Weights of a small transformer language model.
Size: 20 layers, width 384, 12 heads of 32, MLP 1920 tanh GELU, vocabulary 2048, 42.9M parameters.
MLP neurons of a small language model. Each row is named by its layer, matrix (down: output weights) and neuron, and shows model dimensions 0-127. Each number is 500 + 40 x the weight over its row's rms, rounded and kept within 0 to 999. Numbers have three digits each.
A block is one neuron, or neurons of one layer that tend to fire together. After each block is what it responds to, as a language model described it from the Wikipedia text at the highest values.

L9.down51:441494401441534470483455512469491496462481529538485477508528591451509489499513459482462500515536475552496448507442457460505454524522493453514397539512480488499484516536539459513543469558487549486500527556459449572547470436503519462576604481462475465504550514518525496492526416500458562488451485530501494470448535492501465435523448463496512535477499553516566489480526558454495520494471
L9.down107:530571546529468426524471514450545476461469450505576534488488536529472515508504483483509462530446536525574473554491461458539441512459469477483467488521469558468499447464557499419558554506585467493552616394487469446519470535493462536487494483546481495556560442481597498507514459507530487470524540509466476471480511492474487514519474481506534517520483542534475517445487512481448545405455
L9.down292:510519462497472441489498513442454478529529501491527448457530451514496487430463589488438566458475444473471504511480491466501517432548507449527492502506530442452413492496504525457503437493552549552471640505499541488476567488508507450471490492467557487492500462420555504553510542456499544501554504506518456540525517467401553451490439456523507557473492515555460528499481522503476507465478
L9.down296:462513508560527520509515465465465459539492472548522566440472477543548479444430463459490458491507454466523575460494575584490473545542477490464445458498500544524567523460473547541552457385506433568508478481440439546543464440422519444463473475512458532601463535514564442525522486440537447503534492527529506510437533526470510576483516493489423471497505381536453510469547495497522527496484
L9.down507:534542527525518492463473525456517513458577484482453488507521514537445519502549464504527543501481537505535543531527478519485563528545468481528488489467550497558536445528524466503520427442498517473478576610552484511483559513500503429486501507536543538526559434471470559430554414532470505503512584544467500460475489532498551496521516453517441504643428559480523472515507491493394469567612
L9.down606:546472564535477506478389481502566551387460528548511420479545539567472455479529432464512503518469406512571488548518444471484542477465445488531441526510458495541469435497483505486489447417517396454546526486467513427512448450455538531511453541469493441482487474480476574470500502432490565521505432463418518522472504479496485452535529531520513504519532506446499476466487559518405388519519
L9.down707:484541511531578489517539575531578522529464531514492528431483469510538515491499499482479482495508439532476539516466550478557554481606457510479483497434455502444529432481488493440533491417453494539602506560473510522383516530548482488439557528486517474553489446561527593500598544518458493538501536476517519467477507474555479497521540510482533551516487391560497500509453615518570500529460
L9.down983:411568559556502529446531483487572526477473478553557397456490515558490467528498415559442518493525562542520504522496531568470474514539479519535550476528543554457484519488414552549498537497466479548490487457546456496476472488453578469498481432505569511486475521572431490471538541462439510552492514464486515392492459459448463482478505552445459490470491449456505508568456445469453494529562
L9.down1191:418462496561539503404546489500457537504448442488575397481500489481467513500554469522448461518498493502500473549547436529489421502447482523485370529486545484486551495537472437540503442510468521465511419503521502540524548458450481542500470442502477494543477430448517518485528600392503490446483431520513516480530525407457479473428487451507552451452467536493450491539482566494490435523535
L9.down1274:485531519406451538544512493446528490574456494588500494456515539490515574469533516440498510500540499506473484429463466524493557471502488467471417474539490514556504444514485415550479429483549542521525486508523600502461586516508556485452533495503412522524545434422518511581515529526509507415486527526448449522484556420562471519490520488561531524442528536504507499496489537525521574539482
L9.down1372:540470480498552492417486495483445521455488433447543496433463528468545514534494467463444486447512528498534518528519561602543424522510444467466400487482595601487484413514489534454515460470499497469579497389507441545466616554543515479445460485489475510520502517501545534497520531568507504516526470521484508483474546482546521541491537452518536526481454477517533461514518509493427567481531
L9.down1391:481520445508479522580537496470496451530477468490496452436519470499489466527499483485478488540507470562545500513492504500549525474535486488474558497527479540490489413460484580465557503509499525523484475473466496455558493532553478512472503553460533438522481509539509492428473547518482445518518545474508539426514492451493513507511526509476490505492504401496494514493427459535386519473500
L9.down1512:522489519528509489507476550419512454584536477480516447457517510474436542402464456543570484474544528513481519526487466440431491412525476465516587485509526427488509507470512527544481474534504483513464546491519519466481504492493538477521534471555512536508490537546470569493507528517516508549560499551539547572539560522449555490456494484567425543491495533497510439554545469442536463478465
L9.down1658:512515531508530427568551504545513498530452500462473521463522528535505479447573511531509442560530507476417501397474465372510497540489566473438478494462490515478528499501434518547494493474446511525436521478423568488404465453504537490477521510475553552509582466593473447508500521461516527441469588480529505516453482469486538522486482478531546496482530446501523507529464503426491493461521
L9.down1863:495525505503505420449467532571446610520514416438489469548533517490391583430451508505557542491570574513515524485511478516547504524493466424487440509504402542465497440471493488482493571492469411446490538554522547499524512562542437526481467495465544462531420454509555540484494517517509529502532542473573510502486516520519529546526515561474537394440541516501495455470537505475502471507481
L9.down1894:488541585542530467409540591496433583497450441509533479543558449495536498539542506527554524549533531451446524512580581500541482427541455447463505477509497501564460522484551539483529462503431493559502496534521478533435518487447540460440566462505549500536503439512479563468500568428490489492525499468446487533495540480464589460509488494502505544514502528457493405494581553481494460538431
Description: Coordinating conjunction in lists

L4.down1567:566486452478522474485552533533525468485542474462502524585449516519443527543430484461560510486506483506459530429527495448506440528442425524502508572535494557479501507511434497503458559537434464512489457479470470535536540518485449491466502450519518490533434547528528496508421495473486491454484531420454522382559521535528511465522449443446528478537529498434515472515541418550475501543459
Description: Table and infobox fields

L4.down1343:537505526444503544399533473492530406462527547537489456471525565528511504502534521552455532523550512549466493471514517485575512522484526513461526474437396515521552488540481530505491506511520449455485472475439516535445499548477526523520545471519511517477488471443540486549479569465482539526462570523504467538550522522424488530425530530454461538416534539502589495554453546488455492395452
Description: Coordinating conjunction after noun

L9.down121:498511528513502530553503497520500479509498474505465470557435568534498542381500496579498507518534516524577471452436585455424546461510539512467464485458511437512479523475471500450533412480452483431477465485514564558470498494506448489553491477492478569456480524513596455487524511527429443466478442516464486574497521413475562573527535564509482490478529481472485551545519556496505503504458
L9.down377:519486484404458461511502519520508496450494488441527424522525509559528480530465491429596550532446515440493575466490459542491557517493512496512476501425517496485524552506472459503464476528434451472560498556524540515495535532587488472488459478541531498512544524488515513416513459513482466505499488522497527486456493508563465524560544516451559510503523505474529487494571545528478521511541
L9.down477:520473439468523443526581517427414456578505549513533463501420525453504493471544562469499532513555483514510522454488512479500564449502500529515471467547499550450514582473500557541437558566533489524582476473582458508521494487481459489491502492507484464432489457555466532457482466586475482510450397467460515498443520536491465571473556464499451547492559474561488526526474498546506555432479
L9.down503:586519531537428507493508559579507506576487534489503463512470482428525442466396422482522568458507554471572553490511494498520479493498484531550537527512500525508480476420537447505440490546476550511419473501483469532563497485432424517506521513520521485429438411506469522545470552491511506461502533469494493524573505562451503583472475524472492534466479561511473561449572457501544573431526
L9.down876:572471486463503505510498497569526599501533471552483545460519523533520499510497442470489481442517541508398513516517539503483533528472487565461494581519485459505510531441510514553467507509476539489489536482537495542509450492482489512429521519495503542503440518566495550511459454535464500561581475609491520493489482523524444464503532528539534455449486530494488521540537463444526544518603
L9.down941:529493514489426548478461460460461486548541503500446447452528486478562496464411479487441497560471566520433451448442540470440497452495478472535415555502488465480483503525471497533464456508488500476470505459440487487490585471515433469451455476552501509417502557494536413422454510513508500462516487447459521494491472478438526539526524556472532468579493464523525516511486476480594528537544
L9.down1276:531457485506545495532471491470519508529539495515448566435443493509508461536522541510537497463466469563480493493491444475548480501549487525461439476479485465516457478420542503444514463507513540576535460502554450504451591505503545524501525486494510462550521523487479500544600501537457441506493478520484439530467534430519517544534480500422524465444518487452468468504443514517421528533489
L9.down1309:485460485478440536576539527496459522558488519464446457603532500467501475548506528414467482553507520509449461524628458535506467399483516433546447526525531405502522484534559528479430526425493438532474438545457539483507490556529609459487443596497498472507480538537488563485476521506526528486539559492454564467439477530479437500539478507476594481531433520542486486481474566527489410561474
L9.down1397:500472505476480535589429477442471529561495496500476531603512528435522510416557539486510472525522445539522495490482586478468506487515503528477531484533534524465504509460508407492455513426495495512504505538544481539481516510493515494456528494494499498542484469431447544508545496502586493526517527495502534465489584476524438519479514617518510522529515487498497513524524555552501514461444
L9.down1415:460448507521420525525495534502468505461438538548469550441514523475530526554488454438441520564480516506475468527496458505596467584487462469430442522461489520548457433541611454495516549495520422516483527492496470554541464450503512462475443545480420543524464480483527406532501489511502593504531521495480534513477470435490576519526537490457519509514481490494501462574531480557420487490499
L9.down1536:471572441465513526486486520537544522512534540459539518481493503428440468556391428529545529493527473550481469503470491492534478445470445440484498489474544492487537484494536525473535431434494544498462529483468476483585463484467478518547510538433538552524474444469520535524573538468437487494486485512476492476465492473421533564461495595526459604546634532506436467506556535475485489452549
L9.down1696:506469478465495508518453576575482444571457472502506505499548521559482453473532455523549498528502477541513501520517490533448459510447529487505396518525448443482482553491495471558565485471483517477498525528525503505520509579457541531537566541530432621470407479507534542539501462536463470549442437495538436474456511426517493476495516562424511561517515514462536472468523499437536491415458
L9.down1701:497529499521496498491438509526527461518518529529475557489551531550503477450494468494460518489442522490514479490547544506488445486508496461532419442499524492469470484453498466529481446453478520472481600501508488518484559613521505520529597562476511509533474489494574544467483578477467477508555542490541504489506523482530541554492547527526526578468564439501497562562507526518500487512474
L9.down1705:475550428522653474500524443403481536458556514525491500532488492473497450462499472512525573561526538480450519503472439509531489426522536489527473468458463476527522509522579471463504476495478466551492578575486452520515513470524467468472522486498500461473441509540504534538551496540514502440501497559490492507510495468478484531510519476462478504456539514514546483526521530481468557526512
L9.down1739:552481484492464504548584489587530441488515493560444453463432492451470466523508482473525566493515517467485488486439399480514439512450486421551423533517559418451446491523499486523557516532553526487545497465520458500515487493484491531519505484481423462485462490522513474533561506465437491527460426482505476521465532481535456462470468481431528482496515511432540524466476480461491472501496
L9.down1760:495433470375539511476470495477479499468532513484500448533513454549480509418584495537478541552487475479532462426453527506562544443444526484494497482543448522441430522560535541505444549469597516546446512510461459551486531556480464472501525498506469467450437520553471479467520414579455466437530493529522516502470461488572471500535388461454522462502493526473553496528483492500513459540496
Description: Clause-interrupting commas

L4.down293:471571467395570502516579445491485533567473491559459581489577493532529446527497469491506447503450483483479492491525464526443515437543472473463444469562514504447468479428501518525544513426509452535440513450485497478555542482464464511458552402535473504450421505527501499545541515568466519463534427444447471554500516537439507506516524499473501515576520536502515529529541520493485469542552
Description: Clause-ending commas

L16.down982:528496487459533498522489472475496531491537516495491540501518475517498523480517493458475535476551552475465421555567408545478591499566465480591454518488554527496461524459520506466461522487477480540525421535509480482448486444458558550444474511440382498479467536472510464477454469499462435523554517553571457526504499433615552449425501490567506538535498440557474502550506511512434508428426
L16.down1563:524535508535414475412454480528470495542486562568522521506491577479517520504518410488496481548477462551464507485493493511554502524562478488512485467480514496461528475479537549442588515462514502517457489552467460463515425489440510466479466572580489523502529482545527509512483520524601517504523539499514464460406480488556526486501555483513460524445582536442479549495506470492469545519461
L16.down1618:488508478504510509385435556541486613450489501498465540552565482500466469487484419416394607587384443470497532476504498486469465497532466483461511446542443483506469490478560483490493505456451376438523472505541479469514481491521491495538483475483517508468513482498584477425450430553523519495495505470479464462490546560561483465525480469464522442511487466514426452416490482512484441527503
L16.down1762:545519447477489510399470499520473509543507520461447522505510501478478494508509489481473554556422434472527508563483527444498475477484472537560444385478464559475517493505458439501539488533498464538431522556431516459519498530521503515484543482509497507443473424423490516478431525533537503511516492504471488484559573504564540493486454484526474417490513498468370511454436493484573476456545
Description: Main verb after subject

L9.down72:505469454519480526523461528456453488567494435427476517503517505503506512480550545445413479559516505434476503477555470541546498554524485475466505401463432526543461609513523495525524389471520413537452485479484494470492502469588529438468519482476482533502431519499445577487534441521484555515467503546488528465479556452534450519507450513464542494438520523520501439536523512484516509534506
L9.down180:486519431507454479521462498497543473538499421478460508517441558531453517445510511510561505487461480507530584490508545493477428454470496493524511561434525554465453510551525513481488532500478458546555507470483544463441505505450480486536494475464508574507489581530446511403513541499526541479447482449523436544448485507494498477471437469517530499504586520490496469465499491499468475424474
L9.down316:432498510435396508541448539396460530503544471560522478503502465483543487501501478543448476540460529465471514543492485531446459498544481493492549454439526440456543575497508522512507542463496459482533413478477460455461474503503585493461475475529544537446597503486448508566456560405424530522490516512479394426534541554548498526537470491485447493556505495528502464445509472537527549546514
L9.down348:524482423519527445454476514475516487543480480470544547558547553525459588511489420528495535459524470500480594393508459534494469541501525489495557590481461501515479556442502532530435564493442538501495500489422536496478515500443485460452546403455501455541428568524486497516472511515538439445520480520481496537552536560538496538501548506451447486604471519533507499495438579538427535527464
L9.down473:494515516525403494525474512457499493464504522463469560515502514394435466481542495465466485487500436540498440538518495444487497504485451469436490535523453462429497481577550459491470471443520460482448438542384451484553538485455500478419458461378471541448482534514443476495471519550555505518545561555521490518530472487486556554471531540517515510422531492472477523456545523518460506464570
L9.down521:478532460495535518508553491595554429532526521489520534526458385513488469456586468559566556499499487449538559493534498538450449522467525463488498470410536457597462488542387500468549427459422551487503533481490380479561484526525416549508506569475489432446500547520514504476466422455551494523492539500488498488512490466477474548537498565447469497459519433500449509494466534459541545600523
L9.down662:475500538477493425494533444468534479496521475480483483534546442526473473451491518583524476472447467456587561531424465483447416553551506451471472511448438492427510430508506447559517513532580467418587484408468473485525566469510453459497481484496497536479459508435516515546562495479482474402475481546483508467509566485476403445493505466506507521438484530520504497405526450442494534468475
L9.down787:452426516517505525519537482436533485516522463505584580417494512454515541551535495547490475528480489478492504544533526499558472488522557496498528419580486460495568559521535571511423485565506472506542466562511500549495508521570493497533489404504503511511450454549530489481499489549531551483510550528450524534495501503537477527530559572479431577503571507478481530539518534469530507491476
L9.down1183:428430459453549533505525535505554501487550520544554505497527463503564516552526468425489471486526521529488543506465540504433458489517437539488515452446506579505499619477520443463468494517480510497478522433559561532456440496526464470495542499595512443420539501576452457564464546513496487501553575509498457440501513503501499584472463473486582494515495545551507525541481448523504492543502
L9.down1186:494489489493459450514462428479473501571469540438507497608536530507530451510438416536472585460540451487511596510450435486456510526525545443515463545558512562490540495474481523451485438523500480508488473451514482471583497518439542590508500526597575466498529479514497556532472453465492513517545452516518484479469544511424442503514500438553515489497481520532490543511523512469465538530488
L9.down1262:541499453530481470500446550443520463542467501517512446521512505500508465474429510551493474528494563481495516512411493555454481462451435442509562512519454528461475521497491473627529503520541460487480416502501513516472440470511536473459455548569477504545478480538444530458564480543532466480508521476468539498554422494538410541453470549489479551463533512511519490465569558467495469533580
L9.down1529:492504576511546506490432479553503512517550418482511507518450549520503467470571567487501549479546563497508528486490530467481473457500521478521484449513471445501535545528444512473486517489495430585464523496517506592532511432507541502530509424606480472563517451442535548454515458561495501498487484522418600501492561563504518470576504492468436422410418538477487493460531521450500391492435
L9.down1530:551451482476444428553490541521510498508496470486478554519463519489530480439504483495534464513452475468546530458483555452454490544429491441480493466516480557475476580542468485566495492500431446545490523516503480514481510453454404467522523513545463492541495520481486440457595511554507576547474492450435504500486382484566517520435470536477551539524539474494495477541523489522522508456568
L9.down1674:444548544531549525555558579532501466480467467467523534513495470551514462570475494380461478609535408484439538508480534550506512513473415512435489415541489479542497481507477449480484482503551485526463535493535455488443531544520556585528542559500537498524522491553507441486529496497486479398549506523515484572533529451481526507450473493540482475540524438497428433467457402494532546545515
L9.down1752:525476529528523531503474537503434482486511519491493482486534446509507473498539458450560568501557517431552564511428377475491460558549519548513480540509441449493505524538539526493451497469532519521503499531530506464469549537487437447475464507495506545456526426423499516566451511446539443467548537434541518514519525450440485483497430532601500488499518510436525442442530530481547478509513
L9.down1798:531516532524476475476514516474504539518502509581465533488492524554504490431503514507595501516438467496530467481393496467528488498516503448484479485520478523575464519489453520553405458506500403513485479472460473471529563430570545510545500543448530476388464498579473544550496513478475502530491531458483506447466517519550550606611537481463534491465570458488460495467593558398462447510479
Description: Infobox and table field labels

L16.down180:547510431510576492486433505461486492527514461446496458422491550498497489543491414546547453543516465494516470474506477487441544455557446407446521577559513447505465450490527536514534495446512486491528514561526497520512505564433481511525517463537502476466544493484484475463484427580518580506531506544488446462482479483494496545535426517461498468437571456538556529556436558527487485523484
L16.down764:510455399483461505496469579445492455551521578465500469507493479578537483497474509517479510531480586468488510506492479467554431517501491488505505456493528533552479457559478548428532398441493492452531459504471515483466537506490401497529492564513575421498502422488533494473483452509516494509471444580564561446540528458482474471491525425434521522467465528526490518487490522526505513524497
L16.down1307:466505537535452460493454525467511435522455532444530471448510513433428473563450501467442580521526419469555529486499423527531475420543501438474482496395488495563541413514462467505537518442497471483557536548476480544452522555547434501524475506485507481515521502430489450449538537518516525558453517550535520552456515504509482500453475502491431504479545479452499517492451480502490528508540
L16.down1490:542504498452454557506460585437504429506527510545473453454489523470458459520538505470512592478489484513470476408511514581480427493541479499504584502510516421443509475547538522499512505521542458552545509483496485532495480526575439515568469568579486442435502479463510554489486529526511482507451560578537514474465561438501523511544483564565509518518465488547493472568476517498505414569584
Description: Passive participle endings

L9.down38:593490522461437492451509478486482495479565524589489518520495481491559548487542498438469432454455549565545474515461587492517449436516424521504492489538437508496560431436454475497513497534455551504439466546539509465498498487540497482459474480569460488517503539456555502524498529500450439509494475508472500487394510472551554494434589476574504508549536535454409461441477521470526491529533
L9.down93:506549490514495494475454413470465445556458473501508537611463427502512533559511507502502502522529525542457511474488508490500455506528467474480506450472562508509478442472498549476477482531499485471435537426409544549505469484503415460572480492528502523479553573506530466417503530566531474468427418528583474495555535504486421463448558516584516491462500566478470478496485537462525491489470
L9.down610:452568385477481518486527511566476460517484558498489537538461460523573464479485537421503472456533525546448507489364470479454513552554511541502515542502538447400496452485488546446449487538547536432449498503496472556469487455518518558485524421478465537468490436403487508596525518594512409506544568518513454521486470455599440517529505492547595469477465491427427431503474526443505451503475
L9.down722:502548519542508436480494516434460517545539501566448463428447542504499466498507499494573528510535508517525547434420536479508503492503501453508568482506526441471478479461481506457543558477489376527482435477515482486460552497503500498510483530507505518428497558448483490483548523481541554534521477514499519460571562514549544509493492553467494529463481485532469509533537408482511450494496
L9.down800:465505491430541471484493459478558421446509478472587492451538570511512411460485542433480522513525517441429517522407505571453496493465486512536456492499435506430519502454495479492474558451589537447505462584476449533455468505464453517503435480474525495521493530492509466540513504486519514499450446519524555406484561504432530480500518532467520510518537547480465521382555533505601443553451
L9.down894:456533479407532552475508518446496502617522513515470475458471445529533514534572531473470487525497468535528564470468553545459492441529435449484530523468560483523472456508533492494454526494532542528453554533561460593468527536541470455532515455499476486511479507456529519453580487544540480477472485465480529565472578439495514547538448559468475478512504520487516588476466483456537455470503
L9.down907:511482509482532504478543539451524514510477581529450485491519409498514600518506505512448446472532544518532472468506552586485467475507545460497399511485464490451544491509418552480446527395572515468490556536498440536518482543452478500505514522517504485438444480496499432561499465527499462455526528507513503595484591491455551511540427555513556462474563543493508511544540541508554470494467
L9.down1092:495505444570517447437580474519460513518552517464457516500466500512570481535585466436529476446488530467517470498553478447478514482481471524487498551508523508482437469495438469529486490503505518491447534536517474535526560499463552495528508469565529525515462512523474516498466473462487550497499495454555553471505488527418488471543526542532508519507478587496487477478521482459582487514519
L9.down1233:538427484490493525463518543545464531482538488466517551422499491463546473497472479526473476482524569533421479468534475467474451577489394487471524533461596462450467492556462510446493518467518550513464482452557577508543497541444503528482524451487573613443442550518535483449492554543448481416421453477559473424513499469500579524549553496471457431473496456566477480408528498500526469480488
L9.down1493:507497435512509501492517550489541515424453537420528467536504520507461471496430498600507413451487546539454424485494528498562511496435515528451520486532492513514414457513492489499479550556511607514453515513511475568554483468544522494517536545481552437535463480415522462482503467450419523436486450497499560547472503512493496584559465434488564471461542465437477508449491481428481472500517
L9.down1566:471519416525457552439522560348515549565606549497530501495524453536485466480591554519501508476504490531495494532421505490519506504589448453459502496509440552500483474491512496440555523465496508453500492450475464423507526516501542502484497559449543538459421519571523513536487589559483453530442526488428507491407545476521496452465443511545534518543497538513449457480511413457497476459541
L9.down1633:564533474563545552494516465487471520564466585530460462437441484495506523661569501521547569520548501498444520559412513509548529544496567465499476436500496601499484481517509471464487493409488488480517575509448490484512524508491530436440525556480452554485518505505569479515428490533503538461459466506472460476478577451539502536461508517537425531523455459470543470505476562499595467509474
L9.down1683:515497569480537483554484533525559546516487473546533521546493448505424498525479469464463437517462461472500593429540488569548481528562521515545484537444492440502505506472488505534500556498558503453510464462502433505498508461476460499478521480480473541508574543506524563531548528520505519541479495547459443449538479457520498501561502455449411490598509510449530456538543629531572450503507
L9.down1790:454481503501501446497561430493501482495516519534499517523429461458442523483458491542483471599514529492480459524495516504519568544483453579510537491413501516507561509502471548509521584500454442546450515488493482509503494526481430464484564512543470465444462438413479475553461492471524530478435443450489439475570496498540507464488575558472426493573517513515472535542509471528527457539493
L9.down1845:488435442513524490647383491501476531493531475454489492566508543494486505495450485518525542517455498579529459474543479503492511487500520465527463469498467511483616531472549560491499558489540535434599512442537433466405528485460432497493487511472510438525489522507472532530438465555500468525556529569520511535489499567461551493533536540500459436539581519488537477492541441490479515566454
L9.down1889:535534474466468491489485496513455429461494505542439425480497457535503505535583547494502498529546479534472517453503564523442514502479514562513462553456586504457495469527523496560473461486551470447487471516543528520410503513471463447484511511448516410511462509428503495457444476482532477533492548550536511513518567489496490533516509482599468505528510563510530486401513493476568410409525
Description: Word-completing endings

L4.down1302:518546551487466457420492508511485415473510482472482516536508547601530537515517567510546606571436535514570549532443541456526460422479483441495467407501555423496521471467507531449492615608461502527548500491597547492510516516490460532495461518446527505529474525430518455434528546464488468528449532485504508539495559483469502516472522550504492455548506529545536467544498419483539442511529
Description: Past participle endings